Part of a small language model's weights: width 640, 5 heads of 64.
MLP neurons of a small language model. Each row is named by its layer, matrix (up: input weights) and neuron, and shows model dimensions 48-175. Each number is 128 + 24 x the weight over its row's rms, rounded and kept within 0 to 255.
A block is one neuron, or neurons of one layer that tend to fire together. After each block is what it responds to, as a language model described it from the Wikipedia text at the highest values.

L12.up32 [ 89 121 130 122 120 166 133 120 105  87 110 123 107 114 151 142 112  97 169 133 134 117 110 140 165 137 170 109 141  96 104 120 134 105 147 116 114 110 113 107 165 117 153 139 117 104 126 146 147 135 148 108 154 142 116 142 135 116 124 130 171 133 153 132 105 119 118  88 155 101 124 125 121 127 110  97  96 101 100 121 130 133 136 138 129 128 132 110 109 152 103 118 139 148 112 124 161  93 117 131 133 141  71  95 120 128 148 144 135 159 135  67 106 119 133 131 130 111 122 160 135 136 114 128  80 156 117 143]
L12.up638 [136 104 107 101 130 129 152 173 146 113 119 128 100 143  96 156 126 147  99 122 115 130  94 131  85 157 103 179 115 163 105 118 151 148 134 100 168 105 143 138 139 138 113  96  98  90 130 116 137 154 147 125 106 120 118 143 111  97 116 142 110 144 152 131 144 137 140 115 147 127 119 114 107 141 159 142 160 141 149 144 130 149 118  71  94 153  96 121 123 132 166  96 114  94 149 120 170 138 137  81 113 124  86 117 102 158 138  83 139 160  85 129 129 114 126 137  91 125 107 150 155 115  93 139 101 132 156 103]
L12.up846 [139 119 123 143 159 107 118 129 118 126 143 119  93 143 139 118 114 121 163 128 132 135 155 104 135 101 115 125 136 135 108  98 151 145 116  88 140 150 129  96 135 129 148 101 142 112 151  79 104 123 100 141  75 149  85 119  99 121 165 125 160 154 154 149 123 135 138 110 126  90  98 168 143  73 102 104 142 130 106 148 118 107  95 120  98 154 140 106 108 126 152  86 149 177 104 172  75 117 150 156 125 118  91 110 121 135 114 145 172 136 155 115 164  89 124 173 101 139 159 130 117 116 145 156 130  91 131 125]
L12.up1082 [107 140 161 100 138 126 121 104 142  97 127 124 120 107 159 141  77 131 139 103 111 154 125 139 132  99 116 107 115 119 145 138 128 132  99 155 166 170  73 104 168 145 108  88 151 123 166 122  94 181 128 142 114 107 129 149 163 125 144 141 125 116 133 159 112 140 125 128 138 132 160 147 121 138 103 100 178 125 131 103 150  97 103  89  98 129 141  83 136 135 120 139  91 156 118 170 146 100 149 116 127 146 125 125 147 117 132 126 144 188 146 148 117 151 132 150 143 125 146 124 131 139 132  94 145 176 132 121]
Description: Prenominal modifiers after determiners

L12.up40 [118 146 138 194 114 139 110 118 159 121 103 124 140 138 132 100 130 100 123 146 129 142 136  97 102 122 108 135 131 100 110  99 164 163  96 147 116 101 109 106 144 148 126 137 126 147 142 141  98  96 126 117 117  96 125 104 152 128  91 134  88 131 189 110 113 150 139 167 127  94 150 143 140 127 125 111 147  84 163 188 163  97 116 118 112  89 155  92 123 154 149 138 148 154 126 100 111 168 137  61 128 117  84 107  99 158 126 108 145 155 120 124 120 132 168 147 111 157 173  98  97 133 128 148 116 137 145 119]
L12.up156 [116 131 121 136 148 111 148 149  87  81 120 142 119 117 133 131 114  72 100 154 158 137 120  91 108 124  98 104  80 111 173  80 126 123 181  86 137 121 115 119 128 124 123 125  99  77 132 130 126 151 126 153 123 107 127 114 133 143  94 136 157 126 122 151 173  96 147 128 142 170 168 133 177 125  90 127 147 111 116 160 118 118 145 133 145 108 114 100 132 130 130 183 115 174 122 128  78 121 104  96 111 143 131 123 168 135 150 125 158 165 102 105 197  94 182 106 119 154 131 116 129 151 128 166 150 102  53  75]
L12.up517 [129 124 137 164  63 143 162 139 136 115 132 198 108 122 101 145 126 146 157 131 139  66 143 108 116 115 124 136 147  74 112 152 139 122 152 118 109 121 124  70 114 117 117 103 102 108 128 137 123  93  96 127 116 139 126 159 119 113 126 119 121 134 151 160 127 112 158 126  97 168  83 130 122 126 128 128  98 130 148 112  98  94 116 169 145 113 158 171  88 106 119 130 127 141 121 126 112  90 115 149 112 113 127 130 164 139 118 129 133 118 122 127  95 133 153 135  95 143  88 115 145 161 161 145  93  84  81 144]
L12.up1441 [ 96  92 139 109 131 127 126 140 113 147 100 156 153  97 197 123 130 127 130 108 141 108 165 131 126 168 124 139 148 137 129 146 161 148 153 107 168 113 107  79 127 132 174  94  97 113 115 164  86 124 140 142 126 127 140 136 117 138 103 131 127 122 145 141 101 193 125 126 165 138 102 136 126  72 132  96 109 139 134 112 143 108 111 119 145 102 159 139 130 127 123 163 144 178 148 122 117 145 161 127 125 142  96 130 126  97 137 142  95 152 134 140 120 121  92 127 118 132 139 150 102  93 102 152 145 164 117 115]
Description: Infobox and table field labels

L8.up1458 [125 135 123 123 102 155 163 147 172 120 141  89 158 109 101 143  95 116 179 144 109 162 108 112  77 107 106 143 111  98 116 140 149 108 156 145 131  72 103 102 112 146 156 118  62 159  59 156 142 109 115 135 120 109 131 124  90 121  89 158 112 170 115 156 113 122 122 167  88 138 103 122 111 156 111 156 154 109 162 119 130 113 129 102 162  96 115 152 131 156 146 172 131 120 141 128 103 127  90 141 122 143 138 109 112 135 113 164 119 150 177  99 108  92 150 163  95 172 116 106 121 166 143 147 147  87 118 113]
Description: Infobox and table field labels

L9.up4 [141 112 125 137 156 136 122 109  88 152 122 126 140 104 128  96 125  92 143 123 126 135 120 170 164 131 108  96 116 109 124 111 127 115 132 149 125 190 139 147 140 167 125 126  97 116 134 135 161 129 122 146 101 143  90 163 142 160 149  91 171 145 126  89 122 161  98 139 171 150 153 122  71 153 138 164 101 166 117 170 117 173 139 122 112 129 128 129 154 153 110  91 143 112 130 124 114 164 132 102 123 147  97 146  89 116 122 148 125 137 145 136 111 160 131 127 104 117 135 139 106 119 121 161 120 144  91 112]
L9.up62 [147 131 113 133 117 118 127 118  95 116 126 108 116  98 106 102 118 145 109 138 132 132 164 142 157 184 137 136 119 122  84 166 143 150 138 111 108 127 121 107 135 151 155 122 162 122 170 163 154 113 134 162 122 123 118 167  98 171 148 135 104 121 146 136 105 133 124 140 125 170 135 103 127 153 130  73 155  95 102 100  81  84 148  58 123 114  83 151 104 131 119  77 122 146 104 147 163 146 128 158 101 113 128 108 144 144  93 170 133 187 114 135  91 119 131 127 137 155 147 118 120 127 123 135 140 135  90 129]
L9.up448 [139 102  98 128 132 126 141 140 132  89 159 169 144 113 185 142 111 148 106 153 125  95 117 134 122 116 124 127 107 121 137 137  99 159 115 116 150 121 130 137 162 130 146  84  98  84  91 177 114 117 111  95 195  94 138 109  94 131 133 163  90 155 142 126 105 134 117 134  77 144 138 130 161 140 110 138 117 115 100 147 124 117 143 105 133 149 136 135 135 151 138 118 156 131 141 144 127 149 152  92 118 142 124 137 123 120 177 168 144  92 149 162 102 129 118 144 116 148 123 109 145 190 144 105 133 125 117 116]
L9.up588 [137 102  44 148 135 165 164  97 106 115 141 143  94 104 125 108 151 129 145 151  97 144 128 149 166  86 144 121  88 135 130 137 102 155 112 141 171 152 149 155 149 162 118 106 124 133 154 101 135 146  94 138 143  88 136 129 142 108 155 146 150 116 121 143 103 133 165  93 148 165  91 124 104 152 158 108 113 109 109 154 135 119 141 132 128 119 130 110 140 162 127 103 126 125 115 143 149 127 151 167 133 144 105 116 160 154 101 144 132 110 112 145 103 180 102  98  92 118 154 136 112  80 114 149 126 129 145 121]
L9.up629 [132 119 112 125 134  78 137 154 151 126 126 113 130  62 143 117 137 165  92 156 120 105 140  89 148 126 145 129 111 102 112 123 119 141  92 115 174 108 166 127 119 148 199  94 109 177 119 117 134 128 118 115 163 139 128 126 123 172 145 129 155  69 146 136 143 181 114 111 120 125  92 118 136  96  94 130 113 159  80 130 111 155 142 119 162 110 110 108 153 153 107 106 148 125 158 150 131  97 119 123 127  88 135 140 103 153 152 129 137 138 133 121 114 159 165 124 124 107 146 144 165 124 137 149 121 115 138 119]
L9.up768 [125 150 107 148  57 128 149 106 141 115 119 147 130 125 133 106 106 171 125 147  60 113 163 167 123 105 193 132 102 108  85  97 104 158 143 119  96 119 124 184 131 133 138 149 120 104 154  72 109 122 121 111 186 112 136 126 125 107 132 137 137 138  97 102 119 144 138  94 115 142 161  96 179 133 107 120 153 137 117  84 117 124 135  78 121 118 151 111  95 118 113 114 132 114 117 173 173 123 125 105 106 110 137 113  94 110 164 122 163 125 128 146  77 144 104 117  92 139 157 110 152 168 113 134 125  99 159  99]
L9.up796 [138 112 105 131 159 100 165  98 127 124 137 162 117 124 179 147 107 176 145 120 145 131 169 113 128  85 130 137 142 130 107 130 184 153 128 123  72 124  89 121 146 137 144 135 155 122 113  82 187 103 109 102  82 125 137 150 151 106 177 120 108 120 128 112 100 107 142 116 134 144 113 135 151 136 150 136 151 114 146 125 142 134 143  95 133 133 103 112 161 137  75 140  91  89  98 117 107 120 149 167 107 124 161  96 119 146  95 139 111 152  94  98 138 131 109 121  91 128 107 135 134 137 128 146 131 113 107 141]
L9.up890 [ 84 108 116 149 152 118 103 124 118 103 132 104 121 130  83 141 101  95 140 101 122 144 119 119 138 127 150 111  95 151 132 105  95 133 183 127 142 115  88 145 127 122 125 115 123 148 146 111 166 121 168 143 128  95 114 162 114 133  97  90 156 108 153 143 133 127 179 135 126  94 154 129  89 143 148 111 107 133 117 127 127 119 156 132 108 153 130 115 116 101 132 113 125 122 143 140 105 127 145 134  82 138  88 106 155 107 124 104 102 165 173 139 101 178 138 125 134 133 127 114  87 125 108 133 102 148 125 112]
L9.up946 [144 141 144 181 105 147 163 163 145 121  78  95 107 103 107 152 104 123  98  80 144 183 129 130 133  77 159 131 140 150 110 135 110 145 119 201  55 112 131 133 174 144 120 111 127 156 154 128  95 111 109 101 133 122 120 143 119 168 143 142 130 115 149 132 128 156 146 126 123 129 128 138 113 108  89 157 164 136 131 131 123  73 107  93 172  93  98 145 138  83 140 153 157 119 131 159 148  91 113 100 110 124 142 160 116  96 124 152 142  82 137 139  86 121 124 116 111 150  98 120 126 130 112 137 137 155 124 101]
L9.up1076 [162 115 116 142 117 110 202 162 133  72 116 115 112  84  99 128 135 154 115 112 107 133 107 145 147 143 157 116 129 166 128 139 130 191 149 173 108 112 151 151 142 112 127 149  96 141 143 114 140 128 106 146  98 108 134 158 137 110 138 155 145 144 127  93  72 119  94 114 137 128 153 136  89 130 125 112 144 120 129 132 128 142 113 103 145 122 139 120 145 129 145 127 127 114  93 138 138 131 122 134 159 119  89  79 133 104 127 151  99 136 133 133  79 170 149 144 129 116 147 147 114  85 121 144 142 129 171 119]
L9.up1699 [161 128  99 124 160 142 146 138 151 120  95 112 133 102 145 126 134 169 137 102 148 135 105 118 112  68 141 106  51 123  84 136 135 160  87 141 167 137 147 146 155 143 156 127 143  90 137 170  93 160 104 132 126 115 119 136 132 144 135 115 102  96 106 115  95 111 142 138  65 140 125  95 114 112 122 123 131 154 102 151 148 129 132 102  87 106  86 121 102 102 142 108 146 178 169 165 114 176 101  82 116 145 117  99 134 101 113 131 101 131 155 118 100 159 129 136 103 146 125 160 141 121 146 169 128 151 111 117]
L9.up2042 [147  97 109 112 123  98 117 159 130 144 151 140  78 126  66 143 122 147 149 139 146  75 103 144 117  82 160 149 123 111  90 110 114 136 124 119  89 128 134 152 152 102 143  78 166 121 178 102 140 147 128 157 151 151 130 119 130 155 147 139 129 118 132 152 122 123 128 126 146 125 112 146 132 153 146 124 129  83 137 171  92 105 136 134 110 139 114 124  99 100 157 146 143 125 154 182 173 152 137 137 136  85 105 148 117 131  99 116 115 161 153 144  71 117 152 116 112  89 116 112 154 128 116 126 114 144 103 149]
L9.up2264 [134  87 138 166  99 109 180 136 118  92 103 145 159 104 146 116 100 120 134 125 133 139  90 133 154 125 188 107  89 134  63 138 126  92 149 174 117 125 128 118 150 135 147  65 123 142 139 144 123 112 144 121  58 106 162 147 145 145  90 127 149 112 139 139 120 109 111 155 169 149 105 140 116 135 122 149 112 127 111 131 156 135 130 106 145  95 116 139 159 101 134 133 145 136 119 190 136 138 154 108 116 144 118 115 155 121 147 110 129 127 161 134 171 132 107 132  92 107 131 132 129 164 107 119 117 106 130 143]
L9.up2396 [156 117 118 135  78 125 126 167 124 113 133 137 148 128 118 160 100 132 152 121 104 107 139 149 126 128 131 101  88 123 151 146  91 118 136 116 148 123 126 147 175 105 118 118 135 156 111 126 110 132  90 118 142  92 155 119 153 141 165 152 167 124 156  94 151 112 125 173 136 105 121 108 148 185 117 112 151 161  73 119 125 133 125 136 100 153 106 195 156 142 100 129  99 144 101 145 107 107 147 135 153 147 105  97  84 115 145 134  98  95 132 128  99 147 112 112 105  81 139 141 137 150 128 150 136 150 109 130]
L9.up2417 [125 107 134 139  96 159 130 136 120  94 108  81 130 114 118 137 120 182 157 115 115 126 114 106 139 112 111 116 112 122 161 110 153  69 132 127 125 138  81  96 101 138 115 139 129 119 145  74 153 136 158 158 120 120 112 132 121 107 174 139 152 116 125 120 137 143  90 115 138 146 114 137 131 147 121  75 108  72 128 149 123 152  78 123  81 156 131 133 137 126 165 126 136 147  95 148 149 133 166 172  98  80 134 150 123 117 129 145 168 131 148 136 126 165 123 141 102 106  72 135 121 111 151  97 111 101 137 113]
L9.up2418 [ 84 116 132 112 130 125  98 159 173 150 144 129  90 108 124 115 100 159 164 152 142 117 102 124 126  89 127 113  86 119 132 125  95 143 121 107  97 141 149 132 139 122 128 109 148 129 145 120 139 158 114 103 159  94  90 125 174 133 111 117 123 128 120 146  93 140 110 111 137 109 166 130 143 133 192 119 132 110 106 126 122 143  99 137 119 132 129 123 104 148 146  95 127 133 122 149 125 125 104 120 145 115  87  79 104 186 148 157 109 129  94 119 111 156 144 134 119 108  80 118 123 165 133 120 101 117 116 150]
Description: Evaluative adjectives before nouns

L8.up433 [100 144 107 154 122 151 158 110 120 122 119 122  99 126  89 132  99 158 162  99 132 123 135 108 132 132 121 106 122 184 126 170 121 110  69 126  89 146 116 109 122 106 111 116 107  99 123 102 138 167 115 106 144 123 156 125 139 141 185 112 144 113 138 135 110  95 130 125 135 143 122 125 124 176 141  92 128  93 126 106  92 120 151  76 128 142 130 147 143 159 130  77 147 161 138 143 136 123 133 187  70  99 147 131 110 121 124 166 154 144 124 138 112 181 113 121 152 110 140  77 109 105 117 147 105 128 100 112]
Description: Adjective completions

L9.up114 [158  90 140 103 155 151 158 147 147 135 146 129 137 144 147 135 101 103 145 146 137 129 134 108 175 166 101 201 116 118 133 129 138 122 119 125 134 141 101 118 125 133 144 123 120 117  92 119 151  98  99 128 105 122 133 108 152 148 102  84 132 115 148 109 182 152  94 144 105 153 129 143 103 127  73 140 148 139  65 129  89 110 116  81 135 125  96 151 166 105 148 108 120 115  79 107 131 126 122 134 118 127 124 116 108 107 157 175 160 126 116  97  95 157 135  73 113 124 119 172 100 118 144 115 107 179  91 140]
L9.up116 [139  91 136 141 128 103 161 130 122 109 143 130 142 130  88 160 158 126 131 130 158 132 145 167 172 124 146 130 134 104 118 100 125 119 153 153 146  99 145 112 124 123 138  88  64 121 150 168 117 131  92 124 164 162 119 142 116 153 139  75 113 119 146 121 149 142 117 122 194 144 180 176 115 122 118 103 152 112 126 159 142 104 124 137 143 143 128 102 115  58 136 133 162  96 120 154  91 144  97 154 121 127 115 167 140 173 145 117 122 138 115 113 151  96 179 145 120 156  94 115 140 140  92 118 121 123 137 146]
L9.up259 [138  73 101 122 131 115 160 147 122 129 110 120 161 167 124 119  91 119 140  67 141 133 104 110  91 146 125 112 145 154 113  62  83 141 120 116 136 113 111 103 131 166 145 128 135 116 102 129 164 152 129 132 103 133 117 129 121 130 133 123 134 136 141 120 100 194 159 158 168  92  81 172 101  80 123 140 132 109 142 181 139 142 100 106 173 114 142 130 150  95 130 114 169 156 117  91 198 114 127 121 125 132 112 112 134 109 111 103 162 175 153 143 142  82 136 134  79  90 118 153 147 108 165  90 124 104 153 154]
L9.up294 [135 103 127 111  99 119 110 124 112  57 158 151 134 144 143 125 149 119 141 103 134 143 133 108 133  95 117 155 118 123 147 139 151 112 161 123 143  99 149  97 103 144 123 146 119 102 122 135  91 114 116 114 142 133 120  94 140  97 171 155 119 118 144 117 134 116  98 140 159 132 124 130  88 123 120 116 115 143  91 111 101  97 106 120 132 173 129 148 109 135 134 136 132 162 145  99 117 135 111 146 122 135  86 154 165 107 117 132 139  93 144 115 165 124 139 111 116 148 143 113 127 141 135 148 100 147  98 131]
L9.up541 [152 124 147 173 122 130 152 147 141 143 130 122 141 132 125 113  86  73 154 159 134 155 132 174 124 123 102 146 138 149 160 157 165 123 127 163 144  96  88 111 133 126 139 117  94 111 140  92 140 108 128  96 128 100 139 122 153 120 128 132  74 104 100 159 136 163 116 124 125 118 149 110 150 123  51  81 135 120 113 112 126 122 119 165 109 123 138 136 107 125 163 156 153 169 137 130  97  93 114 130 120 149  96 137 104 134 159 120 120 165 155 175 145 171 126 111 121 132 138 151 118 153 134  86 154 111 118  94]
L9.up837 [132 114 151 151 120 127 102 141 132 117 120 147 176 123 116 105 105 119 146 118  93 132 150  63 162 123 126 154 185  49 132 153 137  88 172  93 143  94  91  99 136 118 105 100 114 121 146 112  95  97 134 108 127 160 124 129 117 129 130  91 113  91  89 113 134 111 124 171 121 161  97 155 142 166 111 118 104 144 131 111 130 141  85 124 160 104 117 164  88 123 136 147 127 144 152 129 126  85 177 118 104 152 116 149  97 152 129 141 148 133 148 104 145 177 136 109 102 170 110 144 127 143 123 157 107 136 150 172]
L9.up1037 [129 151 121 161 118 141 184 127 116 120 154 137 198 179 151 146 165 117 131 116  92 128 146 118 170 120 112 102 146 141 116 139 149 149 130 144 134  87 107  77 113 134 135 105 118 118 116 135 131 147 123 142  71  99 112 125 158 120 114 127 122 141 113 154 107 101 132 109 111  83 151 142 146 131 125 134 153 136  81 162 172 112 129  98 149 141 128 149 125 186 160 151 131 161 147 145 109 145 160 105 125 100 127 119 110 143  98 140 127 148 135 126 125  95 135 130  71 137 131 135 144 124 124 103 148 109  94 104]
L9.up1507 [107  83 110 133 120 115 153 151 150 123 141 119 146 197 100 134 120 125 115 125 104 155 182  81 103 118 172 112 139  96 141 128 133 125 101 129 111 134  69 141 175 150 159 128 118 149 106 135 131 122 151 180 105  99 129 130 113 123 119 148 139 138 139 109 111 111 134 128 172 139 106 109 100 144 123 107  63 137 114 128 107 157 143 131 148 118 154 121 122 125 138 144 118 162 108 121 147 128 129 114 108 158 121 155  84 108 142 124 160 124 113 114 153 120 126 181 108 173 167 115 121 121  81 121 143 107 129 168]
L9.up1584 [116 102 119 124 104  92 110 172 164 139 138 116 124 118 137 144 131 131 117 142  96 117 108 129 155 155 152 130 141 137 173 134 112 134 179  97 127 108 154 123  99 119 118 114 121 112 121 145 162 160 171 154 107 138 125 125  98  84 151 140  86 118 114 136 157  96 145 112 100 123  78 146 109 139 126 124 132 150 164 141 121 137 118  70 140 106 123 128 127 135 146 124  88 136 132 127 120 102 161 142 119 178  96 164 105 157 142 168 117 123 129 132 108 140 125 128 136 169  89 144 107 132 152 141 178 137 142  98]
L9.up1737 [137 116 165 113  97 103 158 157 124 158 141  89 117 131 153 125 153 135 127 126 158  95 116 130 141 108 141 110 159 111 151 115 177 116 138  61 136 150 155 112 126 112 148 111 118 142 137 139 122 104 186 147  84 107 145 139 142 120 135 158 129  94 101 155 173 146 102 174 161 113 102 143 102 134 148 126 162 148 108 133 117 120 110 116 184 117 117 120 163  98 160 138 160 112 129 154 166 155  93 122 145 157  79 107 119 135 146 136 116  90 115 137 129 123 161 133 104 174 135 133 124 171 140 110 140 145 143  78]
L9.up1983 [105 100 119 111 126 142 127 161 123 137 114 109 104 121 139 132 126 113 112 168 129 167 106 137 114 109  83 130 167 147  94 113 156 150 147 144 141 152 165  97 116 140  97 139  91 136 102 127 163 122 145 107 133 159 124 104 113 145 100  93  93  78  76 147 124 111 127 104 117 129 104 153  89 110  91 106 142 106 122 153 108  97 131 109 187 127 113 120  64 179  99 145 183 151 124  98 107 130 190  92 136 116 125 112 107 146  99 124 147 111 157 112 139 133 135 123  87 163 154  95 129 152 124 107 132 147 105 134]
L9.up2090 [137 109 141 119 131 125 105 145 108  84 138  63 129 116 101 146 167 124 100 137 141 156 170  92  88 146  67 138 155 159  81  85 150  87 161 115 120 122 140 137 111 126 195 107 125 134 112 146 127 137 128 124  71  87 158 100 139 140 123 172 124 146 111 128  87  86 149  84 128 154  66 145 157 151 134  98 161 141 121 132 110  86 105 128 136 123 106 108 114  93 125 113 162 146 124 108 123 150 182 105 128 142 117  76 120 130 154 144 146 132 131 157  92 125 170 124 131 175 108 134 110 108 128 120 146 115 124 127]
L9.up2258 [103 103  98 143 126 112 141 135  91 148 158 100 142 126 122 141 145 161  86 140 140 129 132 135 102 129 112 146 161 113 119  92 106 110 116 147 138 113  97  89 114 112 121 116 159 177 105 150 114 149 139 159 130 125 118 118  95 117 160 101 128 132 131 149 107  79 109 127 141 143 126 130 109 118 125 100 179 142 126 178 118  97 124 147 114 136  88 211 130 130 159 134 137 142 197  87 122 126 184  95 118 126 139 147  86  92 137 149 134 159 145 160  96 123 157 170 141 117 112 101 126 143 131 139 179 127 160 121]
L9.up2314 [128 125 156 133 153 133 118 119 138 135 121 119  98 120 137 154 116  97  91  89 118  98 164 105 142 146 121 161 122 120 149 121 130 124 117  82 142  70  92 157 153 113 126 139 121 143 114 117 129 116 130 145 103 129 134 114 147 125 141 128 100 125 168 128 144 112 115 121 120 123  93 128 122  96  62 102 165  94  95 158 152 115  76 103 120 125 123 129 140  94 167 148 131 149 155 138 125 137 168 157  63 128  87 147 118 103 115 168 110  99 151 138 147 141 136 184 104 161 144 145 131 100 127 163  80 168 156 126]
L9.up2320 [153  80  97 124 106 140 117 127 134 109 129  90 135 166 119 111 154 114 133 128 119 131 142 161 128 153 139 111 124 128  83 142 134 139 140 150 147  79 167  79 128 143 134 106 142 123  79 141 133 153  82 126 123 171  99  78 123 140 119 118 124 169  95  74 135 123 104 119 141 162 144  94  86  98 131 105 164 123  88 147 123 146 147 127 168 140 106 164 121 113 154 124 126 143 156 104 124 168 108 121 113 132 125 107 153 115 194 106 178 136 129 136 155 134 157 141 159 165 155 119  92 162 145 120 132 117 142 135]
L9.up2370 [159 146 140 160 140 155 125 105 161 196 159 113 158 126 117 123 143 126 124 122 129 123 128 100 113  85  91 185 155 109 153 133 149 149  98 130 192 118  78 124 128 110 132  97 150 104  56 117 141 127 137 175 137  97 113 128 107 138  99 129 129 103 104 121 140 138 102 163  78 151 134 143  73 136 117 115 137 118 133 145 107 117  98 142 150  85 145 105 168 140 126 150 116 132 156 168 144 182 101 171 128 170 139  88 134 122 113 139 155 135 115 135 119 123 121 132 152 117 123 151 143 108 110 144 142 125 170 105]
Description: Field-label names in infoboxes